MLP neurons of a small language model. Each row is named by its layer, matrix (gate and up: input weights) and neuron, and shows model dimensions 32-127. Each number is 128 + 24 x the weight over its row's rms, rounded and kept within 0 to 255. Numbers have three digits each. A neuron's up and down rows have the sign that makes its largest values positive.
A block is one neuron, or neurons of one layer that tend to fire together. After each block is what it responds to, as a language model described it from the Wikipedia text at the highest values.

L3.gate421:137116160130109139189129102110120120141121145121132121143098120120156103122139143187140143121087120149179108113147168117104125123112148065163129117086139126138150109104150169099152144159119138087147113172191128126122117150147131152122129158121120076162145143116098139127141129125108105110
L3.up421:114110109120102130113102099101138156176147112132102153164142133138114109137110096148109144133110140083131112164162118152127172099174148081094122149106152124120097149087152097081155115115137141137154134146132132111164159155127137133140117118109079140124086150120096136159130094107146163135
L3.gate515:177132154146155134160084093088133103157094098130171135100113107145149129154095083108123118151159169131116112117155144143192150124162110126117096124100131100139120147127181108118156128147163131170088123128141115133137091153126145134118140139146125122145130153107113093098122131134104109126
L3.up515:193114119119107099134101084091107091159154137132125133115119109109189148099137097123122126128135157165139113151152084093113077134097122107107110112096124132157160107145164131123120105113110134118143141101145142108117142128121137159102145128138121173166093108121166082120148137134154178175
L3.gate593:107098096127144143117126067086086121085120118104108144129136133184126138136166149129105157160075135166144115128145166120120120092188145105106153118148145110107105083129098147139117132152127136143121095213109152135120118143132136148152120133127098177113122138173118127146135128160120100136
L3.up593:129132072099139161150098111106091128123145121118134129131122114201076104091115157162148122121142152120145158132096167143108106139117149108137113126146146116146130177123192125155149128154137161168128150134126151146127057140110118150171164165160127133130101177124162142170111122135107090136
L3.gate635:145150093117135104166075130182146162106150156120114137136107125178165107165117081105106094110134128128139120122124178128127110092128116139168154121130109192153161112141140114159142148122118106116116147123105114119095177126111142139151150111141140100101191136127150122127132118126121082087
L3.up635:138137158110105131124128110154140154146122127136093123116151136133119174114066138143119134086120118168113154106119138080168147140097196127152168110121147114121118132101092098131145104072114075113136162135082125123124167107127104118131166124141129117153134106121151135174128146130148105120
L3.gate843:090128121143168149146106115180087112116154128131101130129115115145143120139066207121110108083144121116163175138135113168090190119122148094101121117156122106153135128097108143127133131107109132131116137121176101119101114118127140160131118160107127164148086071154111150113128128147124089114
L3.up843:130133094121117172118117137156112148106164136136132166128117140117123126099123140069157159145091120089103150154136156095119099088133135112109114118123157060094084149109119134143152115149144129176115147162133123137084109136100128151129142111146088147111110142108096147129086111122151091124
L3.gate862:141169101145146158157143118156152147103103145130117080087130118134132119139132112150111143123155110150120131086127158129135122126127123129132147125129145131136098135114126116133157176144119135120150168121141111094092129121119145097126149145113128130148180100117147154152172125155128120081
L3.up862:154097115179091165156113122158122174139157141119088151160148141120124091107086124153091149116105147144124160151099137114105154141118159129162074144076177152127138152091122086137161137150119135124168132159128137113091147137121145140124151108121149101104142125107147138115126134122110089133
L3.gate927:118159132134104087114119090121084136120146131117131112157133114145109114130129073116087138098134152121144174120169117153180089122112180146117151111126135087125131102125104130159152133132144101049132113125095134136069126118118123099105144107132130088150130144143128128184126120136130132123
L3.up927:166127140125146151086115109115116157144116130143164136189163123077111103115101127142153103123132105108190124160179132142170131164155103146102150106156109138117110112125097150165138134150141107118206145162123120164106144177115131174165104131113110112144158170102184160183141122125129141133
L3.gate1181:157153147087126110141124111112100151145136141129195116171182110108098136133147119135137173099089139144117106134144117136101123151101112103096085109103127152116143113120119090151117148144146102126142128128147131157118103121122140139163161154094075108077109131148152140113144143131138098115
L3.up1181:114120127138140092074090095126127145125165125125088154185162121150142103125142151121124153091138159103134132190129130149107086150120087150110131128084138176137155152125119138128134180164135137140130100124178119152125128138157128148134117164095094075095115125138129104051122127121116144156
Responds to: Actor-role links and name fragments. Fires on "as" or "played" linking an actor to a role in cast lists (Pratik Gandhi as Vitthal), and on mid-word pieces of unusual names (Cheol, Evo2, Doo-Wops).

L7.gate424:073141118118104156134142149207139159121122114158128122136108150132154133141137155161104099118087023121151155143108171129129154115153153115137153054139138128078128094109130110129173100119128088131154126152106130101121134127133140125121160145139167121113153113183112140174145089141198120096
L7.up424:045125147118119160134190117203132130115125125155141137151116137103122154133121084180158103143086084114168114144121161133110122124145130108133130094125115151102113124143120097134178113126103125149140109129155125078150146116131130132121170122160110078142141121135129115129135094089154117120
L7.gate596:150092126120106140117187086139133164131103159113095120149155120117120142082164066149144122113113110124155163120112173131142147126162112090100172088151108126135183150126144130168122093097130138149146120130118135100115114144094127107121127121165080050144138094148131136149090147126142144124
L7.up596:102159127133163148080140109146129095101142109185136164147130160119176130159160105131132120100111166132109102138117152136133155123119116125109147099165114123108144128074149097159118087131151156152152114133151124149140063090152160068136148123134126102165137128107120152143116110128135100128
L7.gate667:122110112122135139156143128172127112137140115129160148108127125098164147122163105126129116110111132151076155146099152089144140137109145126167060120133101142092116108155101099142154103155147121130136158108131115126111138116084131126101144114112093110111156126093092158121143131094117114148
L7.up667:100118164106106114146151132150108107132151100135164072120126133154162137135112101124136097152155096146138151120129161134159157134125162115139111108111145126123114127111143118137124127118107163194168124134161099106106124108142105089211133090064109162100147121137144122124112132103143089148
L7.gate797:143114119138107130150177117160146127102085108137140120146148123105122132139142119116106130185150079134141128151117146141103106143121124147145113118113116121139151131145147161129127128150120108205141170084129118141132135118119106131138128100166118119159168125115101117125096142121144104085
L7.up797:134133148153106130151122128113129140144150162177123150094121144134134111109123139117113115121169130135131084152106159115098163095161119129110112127165136108133151143130123146146094105136145176141127148144154147143177183126128129122169127137128083110146098120178125103130140128172168123121
L7.gate857:110123155114126061110137156156158158077113127121087125130118138166113121143130136118108173134091105144116111101100127119140145163159107094129155071129110109092144097125166151101159149140099079109141130149110074137116144123147122106104168085146110108088155130131119108132137135164135101138
L7.up857:139140145100105131125145162149122142157104094144103119121138146104125143110123117131106173177106124113157142102128149118138154130146144104106111096090123111136134152118138137169155144106122149132130092122126136107182089133144143117159162115151135141102122091147103107131155130162147163142
L7.gate897:107149146134141119147088124165119129109141184141152153119133129160128107142107117144130113153157113096142128126160132169091114180075095118117111128145147110140145151155114142156121173129189099138134097130118109106172149158080130136194130137140099137140123126145118118138139111135146119115
L7.up897:105137110109122171087107170158132121145136128195136129144139169105127105149128128137129141111138142127146131116109109125159135138107094111138073125138149076143161135185098079165104096145116129149157125148090107136100160132136114136120133115120106106082130134143076098156122121180133117126
L7.gate952:071098151122115125091118105171133176137111124118141057139130121108144164114154104136153169124116116066141142150118136155135159105109134169112105140128143148092108121154104124169100136139134151130179131133131144124114076137142136089126145095116120106143114120152104111119104118130162106121
L7.up952:133128170134108124091137154109101114097096132126130144158169127176192109160131135167157126128119129128111110146179141111160137166159131149076110119126192139125112099139103137107152124132112132155148104166084088143105082121142116151125123114155115119173122115165137085141112100136167115126
L7.gate1169:124133122152098113117123116095122184115141128152148148142119142162132125114133100122112142099128111118071114178119170138136175168110137136116128095133128110115171135122127154107115091125121107165113116129140178135142148102133113119124144111124106124149116157120102136110159146122123147149
L7.up1169:109107136119100143148100116125154136156125144132125154117122120154158118152145083147136157134135123147149119092153131093161192147115107194126112117111094114099169111079159135087117112140114122136167130107118138163148134149098096147118083098143106132144133124173157068166121115150169125101
Responds to: Mid-word in foreign names. Word pieces inside non-English proper names and titles, mostly German, French and Slavic, such as Kul-tur, Rey-kjavík, Vor-pommern.

L7.gate20:092105132130164133145124111133113119139129148094143114133108087134110167112100138152130107151090175141176148098120153130144102103119163154158128094080094169138108089142087116127132120156144162139144106157123082095105149127144105116098128088126114123128154123091138122156185159118152123103
L7.up20:093126185196149132136191108138100124131156202139093119092141142150142116151121121146066161092101139105125094173109152148146130094142154155123130149135147137143127160110134136161107130157132193112156116144121119093168121120149137110133151143115165161146146156088107136130153150108148132125
L7.gate23:111120087073105153146164102143105094123104134082128141160134123111138130111108072144124112149067144133122134138118151131091139097126138103182155105126136116132158179097109140185171131129116137155128107137118131118094137128139109093133138080141122148115138167124156103160139141102140129138
L7.up23:153166121120118152110141152114127135129106148109126135153116132126127171100099192132108124141133156136157132165130156131151122155160116154163140128129114147160099118153134117135152125145138088130166101159127071131094160137143155095143132151125130183157129118153118155168215162117157122125
L7.gate159:128138156097154124136164111163092139097127114081079175142101067129112130149160122126122129084087119155122173101153151138153138132110130118114146073111126094089165126124126136096159154113137116133141071102130122125135163144093127116121158084117117091157116126148120126159177179120134106140
L7.up159:140132115133151153135178146138158133118115118102112176156115097058137180132157132151108109113129103152108174137159105114162102134110127134123148067111102102125187134116124120112164147097133144122162095101119144125142123098153118082143115093109136107145128150142097143128101118114096156124
L7.gate504:121139142122129111173133098152089147128117097115114140116103120111125138080133125132082093100107192138144132115104156117143130124101112111105139110121117129098137161132108181116127129128117142136110100140124145128129097087109137135137093126159140145115127123161097107135145175098122117127
L7.up504:109152134114169127115151173162142170129069124111105173161098111108127160137119110135091113111093164141135127149113138113136120109139119106134119140140133125133135135095165164162175130132139164079127152126092133117108120111193131213089104096129178136163114099075147155132135132110125121121
L7.gate704:152118127126110082092089145176128130081123118128153125105122101127126151140113093114093123163077145142105148110121120141112114138126167108144106109141127086122095134119134138140129096177157158102107078160099151106148112099118141131145144133125121156096124103127163071178111129128161134137
L7.up704:130113118110123126112140162124114142143132097137112098141162093110114110140145120111137076173081116118131120086136136097149122166162105143107113143121129146112135117108138093144115100139142141150142123105116147114112119108094121128069138167071142122153057126131139113127087145120143171118
L7.gate825:151133129123090113136148095153137107135143078124113144111103119137129139148136104159113113073087141152110129100133135117114115062127109121156131147096069145127120117105080182089120153112163144085112165129093133137097147126133154129093127106125131103152153136126108138140163158150123153133
L7.up825:127113145122109132124113089169139143119156111144114080125165144149151108134118106154076114141096148089136139108164150107129105108133157129111141110139153118116118140148107138134167117120139132098094128129152103125188113123131094138163128087113161168128124149132157188144126141142136114143
L7.gate914:163153124139134150121110084129111127153114125091114081131130107144143147136084136135106132141076143152129114115162121124123153148131116111118152121087136102149114126157130138112139146109159133108125109168147104174130155133116136105177120120108089119110103166150130155129165128134106119126
L7.up914:156143154137165146139111134130109119089131139133129148130159139110121094137144129141148146139120111121131112109117121094127148120062096145164086139092148127133116104089150147145147146116130092087110148085111128091114151091155143120154083139119133149144091093146108073135152125165134156112
L7.gate960:144131128084110136087147156161140169134147132130145165158082132083113147122126097172143111114132126122129207129133127133148114138158122107142137148129130101126125105113083139157098139055138134125132132111118159109137122135118128095148124126151163127134157119135160084128146133106171110103
L7.up960:156137174123152120138115097101114129111135119144150148180153108131137115131085128132134123138105103120138104116121082091095089094123146139118122120118118085171072118138150101145132093083094167134121113131145106161133142125155146169151154096130155093132156110157108134132098123148138157104
Responds to: Separator after a name. Delimiters right after a name in lists and tables, such as dashes before a musician's instrument and table pipes before vote counts, plus list line breaks.

L3.gate328:104085171157089129139158133126102112125082151136136121110092117140155143124141125131074118138125123143161164154158157090073149110146142138140131119161095086101093075099123122131130108065153103104144163111121122097116149116121129156142146152137157120107083136135110096100126146143178100118
L3.up328:110163113130109161145120095117160118130110131101168089123119144086083131101096122128144097105134120097132138149127071122112094108123119093132129117123110145192125063134110145121138134127092111142125088121095118124149156143147139118132157127105106116153121129101106134129130138117097167119
L3.gate537:123138139118149157167131060117072116135166155145171101157093134094082146115113155098151127106124160104135153128126144131166102126098152152145091101128122182126101066106141143116162142118126108107113123088099139152158153121093133116125110126184081129120099107092113088105153124170161142136
L3.up537:145138173119142143095161146165159157161115152133122117112117143135118147147130084130166131123113136137152134120126117096107143106113110162143127116112106102129101095105093168119154119119062104128132138146128126149107122168137143143114153124154130095192152114128117131131122136145145105075
L3.gate608:126098127134099140140085165147125145136105110137139118101118125132106138170143107130164184107135105105130111108128121131101148098156105132089118111102129132118151097115155130080128132124150098150150120159153105122104106115121142164094096104132160165123106123119119143074139113132127123140
L3.up608:149154129146136113189175113122121105126113149139125144114156143150116138128118177102108091128106120087137136133116150153118124114160136151130095158099176140156133151135178119158134098155136114136145137121147175130169142141090149135114144147125136114122134153112123102120136150161137159133
L3.gate619:114133177132110106141108138154108077183122106130154108149125101096129152151106138131115094083072093091152101121123141142145140135163137135129138090132156114094117073136110125131124102090139124157161161164092182147139124131153141142124143148134116131134144107156140096130125098119165101120
L3.up619:137120135147130176109130161143114135085124108135100076149150131116115134147125123123106103097089119097147125125132108139163125146143119139125163149145140175133121122100096094111149130151092122115112139122061115118136132161147138136142110134154112188182101149134086098151119075131148158130
L3.gate827:082118115139142149164143168194145093127075131113126102135165114149104143125189107104121099137134088142125118107162102179140157135163137102151118117155101125107115081143136161117153109125122154109122118158125103097126097093121142139150111083134103139123113166111143114115140126120103092139
L3.up827:119107155173076116161117109136099109170163115121154135203103126147119155090093132111092132103110112148101124111093072141163100118101121141153144101104163123127141137113168129119148091072158160132109163138122163088123136057124124107124118120162099091085151113120113115116109080147146101168
L3.gate1336:088144111142074118139118174115119113141125117125115124130127115136148166114150157131131126120105080133146091123161163089137090109142130119106136112131108094097160114162139115132149112153089101172105118140121096117092131093155106028163150143114115166133116102139141163126145131123142102168
L3.up1336:154140164164077157147138106120119135144090103129162124153107121097130132135101153120113092092125115147135083158117098132151155126156113135159131149160109118136088152144128135127143094151107134102126115133155087145161153155154124116117158132112126107154075125128113155091103115094136107155
L3.gate1566:110108140087137169052114150088127127161114096155109170168142122148121125111139128142156147138139137131138130105130132179149109160113165165135169129132120117079127116123099097137123096118097093124112113113141114118136108142104155134096170137118109162105112087136111169132131121130171080081
L3.up1566:105146098160149128147085104166137098140118093150098139132121134176129122153136129123119116070159130156119083127099156132172059096200137088135144132079128141138134139099105170108160087100110088149103104141135097146134111092138164123149123142134119146157159146165125113120100140102132123113
L3.gate1708:114146171123162079113075112198124100070142129133130148166140120113131144156140117146105121121090124077153125140133125155141109150167129131138143118132117086139128114161108116131136121106089100094100104147153107117109078129125150135134143128132127113142151094186177144138128162122112099111
L3.up1708:120137154128119096104151086146137110095149125138119125197143149132130182138131091107121129072116105124147107163138133117119117137114149131116129115134154138123150104092091125126118127121096119104103145132143107117102094122131127154121100139115141120134110100193145092150155121179109140127
Responds to: Foreign name word-pieces. Early subword pieces inside non-English names and words, often in tables, credits or lists, such as Vukmi-ro-vić, Leg-u-izamón, Ari-adne.

L4.gate422:137098147144097102169161090138078172143121120086130126086121135179121093142136151096147106106104121105152144144130124126124122144154156123118106151111111125063118123117117109148144110126118107079089133113106123094097126099137118141132095102135113132149113104120105101175133126166113161101
L4.up422:168186085107102170170079114123103077119111130157132114102131107111174132125103112155118110131083112139123138141133145085128170111145109141113132101164121181103107120108152138148169113115169130137163149148116103088130151134116123125143118134129134115106121098153145130142118115113145162059
Responds to: Structured list and table delimiters. Fires on separators inside structured Wikipedia text: "as" in cast lists, pipes in stats tables, coordinate primes, and subsection "===" headings.

L3.gate259:110142135143111103163083139155114124134155118130134132130120125133136123149144128102116119098117107096156069154128129147137161137135152115149089134157121086106129113110104116108110117113119137115129126120093110122143159104117137085164134175117136107123115118143176131118127143137102106105
L3.up259:105160174166115139169143105138122158102112112121149133087132121142101156147107184098141090150144107163141160111164154128149125157102136136138078091174105156159139144142098116140126141142107113127136110143142157097158110084163144112107126161149064081151180108142134112149120114131125137114
L3.gate1031:161139075138094126092084142133094111116142112142150104127111125127114132138129143108125115122125084111119144142079136117101112130152158110125164114112130100134109125151175165145116144179121194141121116119123118107069113130140130155158123171129106137114152103142167116189104110111116088125
L3.up1031:111139121091121083108113119117098092144133178112147120110119131133133174108144129114149120136116121125110082154126116123106098106121145105097117121126140100169148156129179125164134148169128120149148139143160126130155150120114139113143105129112116139085146169165140084175133091185101111120
L3.gate1052:138125138086143156148108109179125103145131098108136133131115125152140142129142133093187144119121091184119111140129119142114162165146133150151082147148119117116145078113097096103119138091169155117115109126152146117136091073143130102157119124132166108170160149130134139162136139119152142146
L3.up1052:134148138131093142146114128144138138086109113126100140163095122152085143147106118128116119120175130119136133136111157136122102094152148126145145132086128104091091145106112139090134135152158168100120136103162116086122112114121114081111109133136140119151094092093118118155161161094123134131
L3.gate1188:134106115119152115151137125122124136128137161135093130172120114189103136139148107143096127135095118103139143122107077134097149097123098120113131124121105085177110085139153108154122159145098152104108129109157119130120116128101125143113107086130154153130163152164145115121152133123142146124
L3.up1188:165162148125120156156101148168109143137151136138138130163097131147142144143099163139145117085166100142118081123100144095104127103112126104134117098140135142139124139178116174144090136136124116163149139133127136093134129121121140057139109139175170140143164114097122069132112104171109103102
L3.gate1291:158174112111176160107118130111137107141127144138114129118100137155121178186125102113172170114137137152163120077092118117124142098074124100136131148113126130094178095094130172155140187095142102123174132155129110051123137134064147164143128111158121154165118124147154096106118159135081114144
L3.up1291:128204165114129118165096099148109124099140160149116106115136117150108137127079167107087095135124100120068163129108144129130134109110111117116134147181104119141133096124145136128101155134145138114092103133144114139090085118100110170136103116114142161107142129170096126062145149128135140158
L3.gate1308:123126146101175090123125125113096101129104118135146126140102128103115130171134109142148166151112151120125126138153101111127085146087109130118111113126124118133154112166162118104104145111113116106102117147152083106089148129112134152111091141182103083155145093172155136111099143156091131115
L3.up1308:100155143134153157150148096101124146151113116145144145121126126117133117117136107142111164136110124109144156137156110120122175090098126147156105168144130132123112091097135137133153118122122111118130107135118143139178070130098142154146093131157131120160173112137131147096124102093104109085
L3.gate1596:143173133103170160139129150159134132121159109137142139103109091159112138135125126107119174098141106145130139105156080177145135155105103074137103135170098128110103118067125118124132120115146090124163121156144127133121115096081160122168143116093134125116084131084101106106121134138115149128
L3.up1596:084142093118134147134106150143121129093162159146150116146119128092138137127114149100126096152129077111163156123143130130128118113121122146136143113147131096079103146110144062107071144125097127150126165092166118119113143103092120129123088072164158162167177137101170123132116129082084097143
L3.gate1639:081106139131113087113094122129116164132156131125120143146118127156099128151100131121136103121124131110131165125127165088154152123124133121099157121088142105112139121130136145098118101124133146160099135163136144117089090132131129119127109097125151147116160111168143154131139159134116087141
L3.up1639:136164131116130134126076127102132126149139162125092141144106114111100113123127101121123139126128140148153145128116134127114143124121099136121155093125130142132107091147136156108071122118110141135120157101121134120136097117133143167141074157126116137152126065108191148164136139138151114152
Responds to: Mid-word subword fragments. Short subword pieces that complete or continue a split word, often foreign words or names, such as ch in Hopscotch or triptychs, and le in maple.

L4.gate485:121115120106097120131107138132119132140164124132086088137130162123134127104139121118120143136141112158111139127124141116139127107166166125121141129126115163131068119132127101124125115107133106088152123126131144138143135105131152160171149100098167117126111149088104133134194120096130109087
L4.up485:145085094143081177142095129109123172165175115147161110139139165129134092176134152120158150162140160131132122116104133105121098116130144167136141136156141136101112140193129133105156134148138123131125129128059129147156152159127118125095154100170101156165072117121094164094130117123117084120
Responds to: Foreign proper-name fragments. Mid-word pieces inside Spanish, Portuguese or other non-English proper names, as in Ped-ra-za, Aut-od-romo, Tir-sense; more weakly, "was"/"were" before clause complements and words like "late".

L4.gate1579:115091137136151112127089102110110137119127127148137124133098152147097123115133125104138144121081131126146157158111161159113106063075121165113098092127083151156097083138111141122183138135151099145138149157121165140062155137106153146098119094152125131154125139124105171140140128113121142120
L4.up1579:135142122120088148140146133180113181099156166138130140148116139111100131169113125110135158171120109111113117155137167119151150157134147128124058123138137121144115139131146079113102119127080155122140129096128113125139149099139116138153122103134105088108130115139140098171123097129104122065
Responds to: Word-completing subword pieces. Final or inner pieces of words split into several tokens, often foreign names or terms, like Quech-ua, backstret-ch, Bapti-st, Realeng-o.